MLP neurons of a small language model. Each row is named by its layer, matrix (gate and up: input weights; down: output weights) and neuron, and shows model dimensions 48-143. Each number is 50 + 15 x the weight over its row's rms, rounded and kept within 0 to 99. A neuron's up and down rows have the sign that makes its largest values positive.
After each neuron's rows, "fires before" lists the tokens most often just after its 100 highest values on Wikipedia text that the model never trained on; "fires after" lists the tokens most often just before its 100 highest values on Wikipedia text that the model never trained on.

L3.gate1005:50 65 67 49 54 43 20 14 45 65 56 37 44 74 60 69 78 41 35 56 48 44 36 66 47 35 80 69 62 28 75 61 64 31 84 80 46 34 43 25 52 73 45 46 48 67 60 37 51 60 67 41 80 48 41 77 68 56 53 31 65 22 54 39 64 66 38 59 63 34 35 60 57 32 61 71 76 35 48 72 62 53 27 68 75 46 42 67 17 38 64 30 57 48 41 46
L3.up1005:59 31 38 55 66 55 57 52 52 46 82 86 83 70 65 82 53 48 58 39 37 62 66 60 55 53 35 47 30 23 68 67 57 59 44 56 41 52 40 54 33 58 24 62 45 42 43 67 60 62 27 39 50 45 37 44 49 37 71 40 91 45 23 56 32 54 46 34 57 44 43 56 65 32 63 42 66 44 61 45 56 38 59 21 67 55 15 38 57 45 49 64 59 42 55 57
L3.down1005:69 21 59 34 40 27 38 69 33 55 75 31 52 57 44 53 56 43 53 54 30 86 72 65 56 35 65 71 72 39 32 34 59 53 58 56 54 51 86 59 46 21 51 84 20 50 56 48 40 47 48 37 75 36 24 17 55 84 56 28 56 45 35 37 60 27 16 22 40 75 61 37 53 44 63 48 36 75 51 47 49 50 56 53 48 67 48 64 60 48 53 59 51 25 57 38
fires before: "s", "d", "ing", "as"
fires after: "c", "cc", "or", "ur", " a"

L7.gate1047:46 50 54 75 46 53 52 70 44 83 59 55 58 42 26 59 09 49 56 26 49 63 74 44 66 54 46 80 28 49 55 73 64 45 56 65 16 34 57 18 09 26 37 61 46 30 42 51 37 41 37 49 22 28 39 41 71 50 57 61 33 45 49 52 56 68 49 52 62 71 39 41 36 43 55 65 61 76 55 34 66 33 70 33 62 59 67 60 51 44 54 56 59 32 49 30
L7.up1047:61 52 72 20 41 36 66 49 52 64 55 59 31 49 51 57 64 54 62 27 65 46 31 66 38 54 48 56 37 59 56 46 37 50 50 76 40 78 60 42 53 46 61 42 57 44 75 46 75 54 36 43 45 31 76 67 75 44 66 42 54 55 80 64 18 48 42 38 41 64 56 45 46 46 37 64 67 41 60 24 54 71 67 65 55 51 85 30 59 37 31 54 54 64 56 81
L7.down1047:20 33 55 57 59 58 48 18 53 54 27 23 45 41 71 63 52 47 41 39 30 38 43 53 34 43 32 66 36 73 44 28 28 25 66 66 27 52 28 32 59 56 60 32 45 55 36 45 28 45 70 36 50 21 53 25 77 49 63 49 61 53 42 69 60 65 32 40 22 50 64 33 61 22 55 37 40 37 61 41 43 13 46 61 44 35 13 41 39 28 49 61 80 39 65 66
fires before: "•", "ing", "ed", "e", "ation", "ci"
fires after: "-", " ca", "ol", " be", " Po"

L4.gate413:33 46 69 56 37 44 60 64 19 21 40 33 29 64 51 56 67 44 32 57 67 73 26 57 38 20 53 54 60 32 49 46 63 62 62 77 71 74 68 44 70 42 44 44 33 70 53 59 41 41 26 34 44 53 52 56 40 49 44 75 40 37 69 26 27 20 60 35 44 44 53 23 70 24 70 35 39 56 33 72 69 79 40 30 59 74 47 49 44 55 39 41 74 67 20 51
L4.up413:52 38 60 60 41 65 63 48 62 55 58 49 67 50 69 62 45 71 40 72 43 57 30 84 71 45 47 65 12 10 66 50 74 50 46 66 68 50 66 52 45 20 39 57 61 52 69 51 61 72 34 70 47 46 69 66 29 41 61 44 56 42 75 24 39 36 62 46 65 57 35 20 53 56 99 62 79 47 42 57 59 37 67 50 55 64 42 47 73 44 41 74 57 26 64 76
L4.down413:43 56 45 45 45 44 49 38 21 54 60 58 53 14 74 25 27 62 53 47 80 50 41 39 57 53 37 47 84 45 64 51 55 81 19 49 40 55 32 58 47 29 55 36 41 48 15 46 31 14 44 37 27 39 58 41 36 24 29 54 67 60 58 49 22 56 27 66 83 57 66 57 69 73 72 67 31 44 67 59 31 65 51 62 46 33 52 66 86 37 72 65 27 42 62 72
fires before: "y", "a", "ic", "er", "ry", " life"
fires after: "ar", "ci", "con", " po", "mb"

L10.gate107:71 48 18 44 59 62 94 26 56 62 81 44 41 57 44 06 65 53 16 42 75 36 49 83 61 30 49 54 48 53 61 27 51 68 26 63 32 40 38 33 41 32 61 31 57 54 37 39 63 45 34 57 40 42 34 64 56 66 71 48 21 46 50 53 50 51 34 57 44 61 72 41 65 73 71 53 62 45 55 30 55 60 36 77 36 37 34 48 30 53 65 64 44 31 47 39
L10.up107:28 37 76 47 56 52 50 66 85 51 29 41 49 50 54 43 65 59 63 42 43 57 67 26 41 40 47 36 71 52 25 47 41 68 44 62 40 64 45 34 63 33 48 40 55 63 31 37 57 38 43 50 60 53 28 41 54 45 59 56 44 50 55 33 57 38 41 25 61 65 52 66 40 57 75 42 38 56 53 42 51 56 57 37 18 76 50 44 56 61 41 64 66 34 65 61
L10.down107:16 39 57 31 37 50 31 36 40 70 47 49 42 48 76 80 53 69 52 35 42 61 43 51 61 24 60 41 76 60 49 35 30 24 42 65 57 37 47 52 68 63 34 35 27 43 58 51 42 65 48 64 47 55 28 45 49 45 47 36 55 81 49 46 63 46 53 30 78 44 44 69 74 26 41 53 33 52 47 45 29 62 45 48 37 37 49 57 50 31 45 55 56 49 36 59
fires before: " |", "%", "\n", "±", "s", " App"
fires after: " |", "s", "Note", " Re", "%"

L9.gate243:73 29 49 53 55 40 62 66 44 33 19 79 58 77 49 26 62 57 18 40 27 69 58 33 36 37 47 60 55 48 60 55 57 56 64 40 17 48 38 40 61 67 51 48 66 22 81 31 59 53 58 28 64 57 58 60 72 28 49 47 45 79 38 50 61 46 44 62 46 51 68 51 49 40 54 73 40 58 64 73 52 30 61 35 42 50 58 54 67 56 13 67 44 57 53 34
L9.up243:63 33 35 50 84 63 57 74 36 60 78 58 45 66 60 61 50 75 30 57 43 79 56 43 47 49 53 35 54 60 60 40 36 21 74 37 50 62 61 73 48 91 66 40 50 50 61 71 51 59 63 48 32 29 43 43 74 38 62 48 58 74 49 50 31 59 81 38 47 58 61 31 44 48 35 43 15 56 51 36 62 36 58 78 54 77 69 57 59 47 66 71 68 61 63 46
L9.down243:67 38 66 33 39 25 44 26 65 62 46 61 46 36 43 50 53 50 47 53 60 50 47 49 25 56 34 53 38 56 27 53 26 65 59 59 19 38 37 38 50 68 18 47 45 32 68 53 54 63 34 16 58 39 16 39 41 55 30 56 58 56 44 49 73 55 50 79 45 51 65 68 44 76 63 56 53 34 76 43 55 47 30 36 58 58 43 73 51 39 47 64 42 43 47 19
fires before: "|", "|---|---|"
fires after: " |", "---|---|---|---|", "-"

L5.gate968:57 53 57 46 42 35 56 53 65 45 63 36 47 30 69 59 62 47 54 38 21 60 56 57 30 36 60 57 48 44 46 20 51 70 63 73 68 54 68 30 68 49 40 64 44 68 20 37 37 52 62 20 50 59 32 46 41 37 50 26 46 54 19 54 65 48 39 42 30 59 51 54 39 64 46 62 81 45 47 52 22 54 84 62 39 66 35 34 43 52 68 35 29 47 52 60
L5.up968:67 74 61 57 38 49 41 55 19 68 51 65 61 26 33 62 37 75 18 43 54 38 68 50 68 55 29 62 28 62 32 20 58 50 74 53 48 56 67 44 49 06 58 52 19 52 33 66 50 43 44 48 70 42 87 52 46 47 61 43 72 44 47 59 79 77 64 54 64 50 47 43 43 50 57 13 49 68 50 44 69 49 52 79 30 43 42 68 58 36 33 79 41 44 45 50
L5.down968:45 31 49 52 49 45 42 55 54 51 56 38 30 57 46 39 82 51 55 39 63 42 14 45 30 59 47 36 66 59 48 53 54 59 68 50 59 20 56 46 52 41 33 77 79 56 71 56 46 76 79 47 72 67 19 17 39 55 20 53 58 50 58 48 53 56 44 59 28 68 37 36 15 28 48 87 64 53 56 63 40 18 67 58 37 57 62 68 44 42 51 64 68 22 55 30
fires before: "d", "field", "ing", "ni", "f"
fires after: " Li", "bu", "cc", "s", " Bu", " Ch"

L8.gate927:40 26 45 59 50 32 58 25 57 32 61 64 48 36 50 77 63 27 53 41 43 35 47 56 52 62 61 36 56 06 42 74 28 42 43 42 42 47 33 45 33 50 25 56 69 41 36 51 00 35 26 54 39 50 65 74 60 36 75 41 55 49 46 69 66 56 45 49 51 75 21 43 51 52 68 61 73 29 84 48 58 61 32 47 41 35 44 66 46 38 40 78 50 74 65 49
L8.up927:76 74 52 28 22 43 80 48 19 59 48 63 59 41 57 62 43 39 57 54 55 39 42 35 31 34 39 54 49 49 38 58 75 41 46 49 43 52 46 50 31 41 53 42 57 51 21 35 27 50 36 32 71 24 67 54 57 39 42 28 59 57 48 37 69 74 46 55 40 40 55 70 72 60 46 48 43 73 59 58 70 41 49 59 54 37 57 62 39 61 53 58 44 73 20 42
L8.down927:25 49 63 48 37 48 46 32 67 43 37 56 44 49 68 47 69 48 53 54 28 41 38 61 66 47 35 61 44 63 50 23 56 52 26 72 38 46 36 29 41 53 45 40 49 38 47 65 42 41 50 59 43 54 64 50 83 34 57 53 47 36 65 61 52 59 35 52 44 23 50 19 61 52 78 49 74 22 89 53 39 21 53 46 68 68 60 52 36 50 64 67 58 56 59 67
fires before: "\n"
fires after: ".", " =", "\""

L3.gate1053:46 45 37 25 36 58 47 56 42 54 56 39 55 19 53 59 62 91 29 52 63 47 74 53 26 49 57 47 28 15 33 68 69 53 44 55 55 36 47 19 66 51 56 38 20 45 32 62 44 61 15 55 42 70 46 29 27 62 54 56 55 44 51 08 29 52 52 51 33 33 36 67 55 60 77 54 69 48 48 36 50 56 21 62 37 85 35 53 44 49 68 51 51 69 53 70
L3.up1053:53 65 60 64 72 70 49 36 41 26 40 53 42 80 61 25 58 54 30 42 33 56 48 54 36 15 41 43 45 40 58 37 52 28 70 33 60 46 61 55 37 47 74 65 66 58 43 39 59 67 29 62 56 41 13 39 29 59 33 53 48 60 74 40 30 54 54 45 59 68 25 75 52 65 67 51 45 72 59 54 41 52 53 31 45 51 56 62 43 17 42 21 74 57 19 64
L3.down1053:38 41 35 49 16 66 41 47 27 57 66 56 52 27 48 66 55 47 39 62 40 73 60 64 22 47 52 63 44 40 49 30 78 49 22 37 69 44 37 48 50 53 99 50 37 35 63 41 40 51 41 34 50 69 53 20 27 61 45 62 35 57 23 41 49 63 32 47 36 59 31 79 60 59 41 31 82 74 57 62 38 45 40 77 40 42 44 81 64 36 42 52 39 91 59 39
fires before: "\n", "---|---|---|---|", "-", " ", "bu"
fires after: "|", "\n", "|---|---|", "---|---|---|---|", "-"

L10.gate284:58 49 29 65 55 41 48 42 33 40 54 28 65 73 54 50 53 44 59 61 43 83 58 34 33 44 27 70 51 39 66 49 61 47 55 56 49 61 48 23 57 46 59 55 40 75 59 44 43 60 44 66 38 42 25 64 70 37 30 40 33 23 46 38 50 61 35 55 67 67 53 23 59 37 41 42 64 53 30 53 72 29 51 43 29 69 73 68 41 58 64 52 48 38 67 40
L10.up284:54 49 32 69 72 58 46 46 62 51 32 59 43 64 38 35 54 43 32 51 57 66 66 45 43 75 44 56 55 81 31 34 78 71 58 78 59 76 66 32 54 51 35 53 42 63 52 49 48 86 47 39 32 51 58 54 67 59 37 41 36 35 19 48 73 37 45 20 66 66 39 40 85 60 66 32 66 42 45 34 52 42 66 36 64 39 60 59 48 38 50 40 62 39 65 62
L10.down284:57 68 48 49 22 39 73 72 57 62 61 40 59 42 64 45 65 44 52 33 41 65 62 47 62 38 34 51 51 60 65 48 41 59 71 34 41 52 47 00 41 77 56 55 21 35 62 55 32 85 78 39 65 44 06 63 70 70 38 45 39 62 55 56 36 53 61 65 70 67 32 43 55 39 58 61 50 49 41 56 47 78 60 47 37 51 66 38 44 69 67 23 66 52 63 62
fires before: " |", "%", "ra", " ", ":", "|"
fires after: " |", "ki", " S", "s", "out", " Li"

L4.gate829:43 54 44 74 47 74 47 37 47 52 39 39 28 68 76 47 44 33 43 40 28 52 63 55 39 45 61 48 29 72 44 43 58 47 43 34 54 65 44 59 68 70 37 61 67 61 69 35 37 26 31 55 49 50 65 51 66 52 60 18 69 39 64 43 37 73 66 35 56 41 61 35 44 59 38 44 49 56 39 45 42 49 68 73 50 57 75 46 28 63 64 63 37 71 39 58
L4.up829:59 30 38 59 73 61 26 66 22 47 38 35 59 67 41 47 48 30 43 38 48 50 35 70 39 28 81 37 63 61 56 46 43 53 40 53 33 60 45 49 43 63 39 54 31 68 74 73 57 29 48 59 83 75 46 29 33 55 69 37 73 47 40 65 44 23 60 49 51 60 52 53 28 45 27 57 42 19 52 41 32 45 47 19 14 67 38 41 37 58 65 46 25 59 56 54
L4.down829:31 41 50 46 50 72 15 41 37 41 34 44 47 48 63 33 49 47 41 50 81 37 76 39 45 63 64 57 54 51 56 40 47 50 41 58 53 52 15 59 54 73 66 09 62 47 61 58 56 48 15 52 65 75 65 64 35 54 45 52 47 51 42 20 43 37 48 40 53 61 00 52 66 45 32 26 61 63 58 76 36 37 15 60 64 40 53 26 43 63 58 59 57 42 50 43
fires before: "s", "ed", "ence", "ing", "man"
fires after: " re", "ce", " ex", "er", " one"

L7.gate298:57 58 77 61 48 60 57 49 43 37 71 43 60 72 33 61 23 59 26 52 39 78 32 56 49 53 36 53 38 41 55 17 39 45 67 43 45 49 66 51 35 73 61 56 54 44 67 38 53 37 51 46 42 57 37 58 49 46 41 12 55 34 38 44 54 70 67 51 44 48 70 56 58 39 48 65 40 67 44 55 23 54 56 37 29 57 51 60 82 49 57 49 86 47 53 58
L7.up298:28 49 50 60 57 44 38 51 37 36 39 50 51 46 54 76 77 50 42 53 66 53 52 35 45 67 35 51 51 68 46 40 00 43 39 66 70 22 44 13 74 13 38 10 53 38 42 06 40 52 64 67 80 37 55 35 50 61 52 63 36 59 51 66 33 47 28 54 66 62 76 43 51 36 57 36 37 56 42 49 71 55 44 66 64 23 15 47 50 34 45 65 38 36 42 35
L7.down298:42 21 52 48 43 54 45 45 61 61 72 64 58 69 57 39 63 51 43 60 49 66 35 82 39 75 44 46 58 60 72 69 43 99 37 41 48 39 31 61 81 42 35 37 57 69 25 43 49 58 70 34 33 88 77 73 42 33 40 42 77 27 28 30 50 37 34 18 72 44 55 33 36 56 68 66 46 33 39 45 51 60 61 60 60 34 72 26 51 66 09 36 52 47 44 50
fires before: " |", ")", "N", " Mar"
fires after: "S", "U", "O", "E", "Z"

L12.gate575:46 62 53 46 63 53 46 61 57 59 37 71 51 66 63 48 81 63 57 44 36 29 42 50 44 35 45 46 59 50 82 49 15 40 41 34 43 58 52 68 56 73 58 52 37 56 68 23 54 73 60 71 47 52 72 62 58 38 60 61 57 62 48 68 91 51 66 58 65 39 44 50 48 27 36 28 45 45 65 19 25 39 41 54 58 51 29 35 45 57 64 62 42 57 40 68
L12.up575:45 42 53 64 65 67 43 32 85 57 61 60 36 57 33 60 50 56 40 41 65 53 38 52 31 60 46 50 57 65 67 49 61 51 56 62 59 24 21 77 48 49 53 74 37 59 55 31 43 51 45 60 94 76 36 25 57 62 74 50 50 51 42 74 38 52 58 60 46 49 49 63 51 59 62 37 39 31 46 46 58 70 34 69 53 65 57 59 52 96 92 66 20 40 45 54
L12.down575:52 62 53 39 62 82 48 46 39 50 55 50 70 30 47 46 12 59 07 55 43 64 67 56 49 50 43 55 33 47 65 61 42 55 63 46 54 31 50 27 66 66 50 77 46 42 51 30 40 67 16 64 72 70 35 58 55 50 60 72 85 54 47 48 60 37 74 56 52 33 71 42 47 42 52 42 30 31 45 35 60 40 39 50 55 44 40 03 32 33 53 66 54 54 54 61
fires before: "ed", "ing", "man"
fires after: " ", "c", "ce", " be", "ci", "s"

L9.gate779:78 53 25 44 28 51 38 24 43 67 61 53 42 33 58 42 37 18 76 51 62 66 28 38 46 22 30 40 44 71 33 45 51 49 67 71 27 12 40 62 66 57 18 54 50 68 37 61 75 77 64 59 61 03 51 73 49 42 55 51 72 66 53 65 55 54 48 74 35 75 51 66 65 60 50 74 52 54 57 65 51 37 37 76 27 61 55 53 33 66 64 56 46 87 51 95
L9.up779:41 50 31 56 30 36 44 52 51 56 52 42 63 43 61 51 40 81 45 51 93 49 60 56 52 45 37 62 57 52 50 23 43 52 59 73 54 66 44 53 37 65 46 37 58 17 52 64 44 60 43 57 56 11 52 54 32 63 48 49 75 68 44 59 46 56 56 79 40 80 57 38 59 29 45 21 47 37 47 55 51 43 74 69 36 77 20 71 43 66 80 61 40 30 68 63
L9.down779:62 74 39 51 39 24 45 58 61 48 33 57 78 65 47 19 50 75 46 47 37 62 47 47 42 70 59 46 68 62 56 65 36 62 39 38 35 72 34 64 54 40 60 40 28 26 67 39 43 38 59 60 77 51 44 77 63 66 49 67 72 35 51 47 45 52 60 69 40 79 45 40 61 56 94 47 70 32 57 57 35 52 52 51 38 43 74 14 67 46 46 65 59 42 51 40
fires before: "al", "o", "e", "et"
fires after: " so", " st", "ur", "ra", "us"

L7.gate353:50 38 33 66 28 63 59 38 50 68 51 34 55 66 46 82 74 44 57 09 50 77 43 70 38 37 69 34 74 27 32 59 20 50 38 39 24 43 63 38 44 60 63 44 60 70 58 38 70 45 47 48 70 29 42 45 27 62 35 48 58 42 04 64 50 27 37 56 65 29 35 26 38 38 48 77 59 50 56 45 71 37 51 51 32 72 30 20 49 36 63 59 23 66 67 32
L7.up353:52 46 61 74 46 76 41 42 61 49 38 53 31 38 62 57 39 43 64 24 54 63 70 72 81 32 38 73 55 53 56 67 67 53 42 36 69 51 59 51 55 45 29 38 45 41 51 77 47 59 34 59 32 36 54 43 53 37 66 62 53 44 61 33 47 50 59 34 38 46 43 66 30 26 50 53 35 80 53 53 83 63 63 56 68 41 53 16 77 65 72 48 60 33 74 49
L7.down353:21 81 55 29 41 54 27 37 79 71 47 61 58 64 33 93 47 74 68 35 56 65 30 45 47 25 44 57 57 55 31 56 44 71 59 80 65 55 73 25 37 44 52 36 53 49 40 54 55 36 39 55 57 40 38 44 47 59 63 61 47 56 38 68 33 58 37 36 38 18 61 47 49 24 49 67 39 80 75 77 58 38 37 73 44 35 45 26 45 36 47 71 55 43 54 51
fires before: "\n", "-"
fires after: ".", "e", ":"

L10.gate88:60 72 62 75 48 46 51 53 56 66 66 54 28 11 87 41 42 59 64 40 45 73 32 25 33 58 80 56 61 62 31 28 59 69 70 48 48 38 64 47 30 53 52 56 44 44 76 56 59 83 37 49 54 70 42 54 34 78 28 43 64 76 77 52 53 23 62 50 67 21 57 45 42 70 53 49 51 43 36 56 52 37 47 38 34 39 61 75 34 31 52 63 45 64 62 76
L10.up88:70 59 54 61 45 23 65 32 42 70 22 36 53 54 30 55 74 55 45 47 48 50 45 54 44 50 31 59 57 65 57 27 47 46 50 39 53 43 52 18 29 68 54 52 37 50 70 33 51 55 66 54 54 38 42 45 50 31 48 49 54 43 34 41 35 16 63 39 47 51 51 25 60 62 62 62 81 36 48 56 66 62 44 19 69 55 60 69 56 23 40 36 61 43 45 38
L10.down88:41 61 43 61 24 59 56 33 52 69 45 51 53 59 35 28 51 24 38 42 40 43 46 63 51 58 59 32 65 56 50 30 56 45 62 45 50 41 64 31 36 63 62 24 51 52 71 62 38 82 54 39 52 62 64 37 49 67 28 50 28 43 62 47 65 62 46 26 16 61 62 46 50 42 30 49 79 55 53 47 34 56 52 76 19 69 39 45 41 66 61 74 58 61 53 65
fires before: "-", "---|---|---|---|", "|"
fires after: "-", "|", "\n", "---|---|---|---|"

L10.gate892:64 38 54 40 24 47 39 57 39 48 63 68 85 54 63 43 55 70 54 36 52 76 63 39 51 77 50 57 43 73 86 51 35 43 55 53 32 63 31 72 49 37 48 28 69 47 50 38 54 30 52 41 45 48 56 45 29 47 85 54 36 69 28 55 39 30 64 31 56 31 28 52 70 49 46 64 30 46 66 54 73 56 80 69 42 59 48 57 38 61 06 41 55 56 44 48
L10.up892:64 52 59 85 64 49 36 41 32 40 67 51 54 54 39 39 16 57 37 39 79 41 52 28 49 47 86 33 18 82 73 24 25 20 46 54 22 59 77 57 51 53 67 41 35 52 69 87 51 56 59 36 52 50 26 46 61 24 65 38 41 50 57 29 53 51 77 51 45 54 53 42 52 42 42 56 53 48 66 68 65 62 42 50 58 51 26 89 22 36 50 21 64 84 49 47
L10.down892:56 41 43 42 27 84 47 40 70 48 67 45 34 73 72 41 48 47 09 46 30 58 41 44 52 45 21 51 36 68 39 25 38 59 56 43 32 33 61 20 42 54 41 42 65 53 59 37 33 54 38 44 45 73 15 45 43 56 83 66 54 64 27 47 49 60 50 64 54 47 48 18 62 57 59 56 84 55 31 50 67 34 65 52 39 52 75 62 49 60 64 79 29 48 31 53
fires before: "|", "ed", "-", "ing", " "
fires after: "-", " |", "ten", "\n", "man"

L7.gate61:59 56 60 19 42 32 56 47 65 71 58 43 18 39 59 26 32 37 50 22 41 48 23 65 52 25 54 34 67 41 44 22 28 36 56 56 55 60 70 36 31 67 41 46 51 62 60 41 24 43 62 59 37 43 40 47 48 74 42 57 52 71 62 29 70 64 41 47 34 23 61 65 67 55 67 46 51 68 41 69 51 67 21 37 51 36 36 66 46 61 38 53 84 74 69 58
L7.up61:81 58 49 48 33 44 25 51 28 61 36 41 38 67 57 59 58 63 61 41 51 57 21 31 61 85 39 48 65 55 66 56 52 43 52 59 74 68 64 37 13 52 39 57 43 68 52 35 21 49 58 64 63 44 40 60 28 69 59 52 76 58 65 29 54 10 49 67 50 44 66 68 42 56 68 50 69 43 46 41 48 60 49 34 30 53 57 25 33 43 64 59 28 60 39 51
L7.down61:41 40 33 49 56 13 56 51 54 70 90 76 45 18 49 49 31 44 68 58 53 34 44 20 72 44 34 45 63 37 54 46 65 32 31 47 49 51 56 44 44 39 54 35 48 33 49 62 48 43 50 64 69 33 25 54 64 42 59 75 30 35 46 24 38 70 43 60 39 69 59 41 53 61 35 53 32 42 45 72 71 58 44 72 40 70 38 92 31 38 30 50 59 41 67 49
fires before: "-", "|", " to"
fires after: "-", "---|---|---|---|", " two", "|"

L9.gate285:51 53 63 65 40 72 68 56 54 35 46 69 42 80 37 34 32 35 71 53 61 55 61 47 56 28 46 20 43 46 58 55 67 38 53 34 58 42 48 60 71 36 52 64 47 42 48 66 33 60 55 68 70 58 39 73 56 89 70 38 46 75 68 28 46 51 74 67 28 56 52 47 76 40 33 55 50 79 08 58 47 53 43 55 48 53 29 64 56 37 59 46 66 62 39 39
L9.up285:47 51 51 27 63 58 43 53 56 29 18 50 46 44 52 58 55 50 44 39 63 51 60 38 34 38 34 39 33 28 66 73 37 51 36 44 78 61 47 30 62 53 31 14 55 54 64 44 41 20 68 59 58 69 53 58 46 65 28 48 37 50 79 36 60 60 48 54 38 88 64 56 71 37 41 35 62 19 57 65 45 42 28 63 29 84 29 56 57 51 40 72 45 40 44 66
L9.down285:16 81 59 30 41 51 55 79 36 40 26 39 40 23 47 43 40 61 38 26 64 63 32 62 59 45 44 47 70 35 53 72 47 73 72 68 51 68 28 54 44 57 49 14 71 57 63 63 39 56 44 47 47 41 22 42 32 43 48 54 51 40 33 50 59 64 77 39 39 62 29 35 35 48 37 57 68 37 42 51 68 37 57 57 56 62 32 28 29 27 37 42 74 53 49 58
fires before: "ed", "s", "ant", "ence", "d", "ure"
fires after: "ten", " fa", "im", " ex", "pen"

L7.gate118:40 65 48 49 49 55 50 54 45 60 09 61 52 49 54 41 73 45 80 49 63 52 72 53 43 78 51 62 53 66 45 47 29 14 18 45 26 35 60 42 45 19 77 62 38 60 60 43 51 52 41 53 58 36 63 79 47 48 55 13 56 60 16 94 51 54 67 53 53 32 57 59 77 52 55 55 87 16 51 47 51 56 61 58 77 61 49 41 55 43 66 39 76 38 26 39
L7.up118:40 61 27 24 44 58 59 66 69 59 36 60 58 57 50 47 35 33 70 35 33 79 45 43 36 86 53 37 81 75 62 51 36 49 40 56 63 48 33 69 39 24 45 62 51 35 50 37 39 55 52 59 41 54 62 33 49 70 56 38 33 56 52 85 26 50 54 40 46 28 28 48 63 46 50 68 65 40 52 40 51 55 60 76 38 81 53 42 47 59 62 39 38 51 74 57
L7.down118:50 38 68 68 48 83 44 46 36 65 31 62 39 20 36 34 66 57 83 41 71 75 77 58 49 55 69 60 54 68 58 70 51 21 57 51 40 16 35 59 54 45 49 62 47 44 61 75 35 51 38 62 47 53 49 54 64 67 69 50 72 81 37 54 73 38 30 31 45 36 51 35 47 54 59 57 55 41 23 79 43 46 52 63 49 43 61 55 67 37 65 49 58 18 71 51
fires before: " by", "ate", "ed"
fires after: "ed", "and", "ce", "ad", "ci", "d"

L5.gate562:69 57 52 35 37 43 30 30 40 43 19 25 66 60 51 60 30 53 44 59 75 48 67 39 48 31 51 68 65 41 53 64 37 41 34 12 27 50 30 30 77 41 62 32 79 76 57 66 44 50 40 28 66 55 47 27 30 48 33 34 85 53 48 48 68 43 63 50 48 26 46 55 28 77 45 48 59 37 86 21 66 36 28 68 61 50 37 64 25 52 46 52 38 42 33 64
L5.up562:47 41 69 15 65 52 60 32 58 56 33 27 23 45 74 63 57 57 42 23 62 48 52 60 58 58 46 58 34 50 49 28 53 46 48 50 57 54 82 53 44 62 58 55 48 48 45 72 47 08 51 42 66 21 48 52 64 27 25 64 57 45 34 43 52 52 82 38 39 54 63 51 69 40 35 43 69 34 24 39 45 53 45 77 53 37 28 75 55 30 52 49 60 72 52 65
L5.down562:27 66 35 30 85 63 09 58 51 65 51 45 33 47 59 51 34 49 73 15 33 27 67 62 58 32 31 72 47 28 65 35 49 66 32 55 52 75 74 13 39 59 42 56 48 14 39 53 46 39 42 27 43 78 57 51 55 40 57 42 46 49 65 72 09 47 52 40 43 11 28 29 74 81 43 60 50 44 50 36 61 32 59 48 48 70 53 55 55 33 66 60 50 50 43 53
fires before: "\n"
fires after: ".", "e", "fe"

L7.gate273:40 58 59 26 54 64 48 40 64 63 33 61 44 40 44 24 51 54 48 35 55 42 55 53 27 56 15 35 54 57 27 28 40 60 76 55 68 55 35 54 59 34 37 52 29 40 38 25 57 25 79 34 60 54 65 37 57 48 44 50 31 50 54 55 61 71 36 55 66 42 47 47 51 61 90 71 66 67 30 51 44 48 43 49 55 38 60 54 49 27 59 59 37 76 30 83
L7.up273:63 56 25 44 32 28 38 31 61 60 40 76 56 43 53 64 48 49 36 59 54 60 55 46 43 36 10 55 48 36 45 27 46 49 60 59 41 35 61 48 68 61 39 39 57 44 48 50 23 60 70 24 73 61 31 70 55 61 52 35 79 68 72 57 42 44 35 56 35 59 80 38 62 54 47 39 59 45 34 31 51 56 55 56 56 41 50 55 46 51 62 49 40 42 44 60
L7.down273:37 87 50 39 66 49 52 60 57 49 83 60 56 55 52 41 43 28 59 43 42 45 38 35 37 40 55 53 62 89 48 49 37 41 41 52 27 41 43 16 73 33 50 07 57 70 48 58 51 63 64 58 80 83 49 78 75 36 35 49 37 73 52 33 66 69 47 56 47 49 38 48 38 72 71 60 63 67 74 21 50 52 49 70 57 34 30 04 45 61 38 40 50 63 64 46
fires before: " |", ")", "N", " Mar"
fires after: "S", "E", "U", "Z", "R"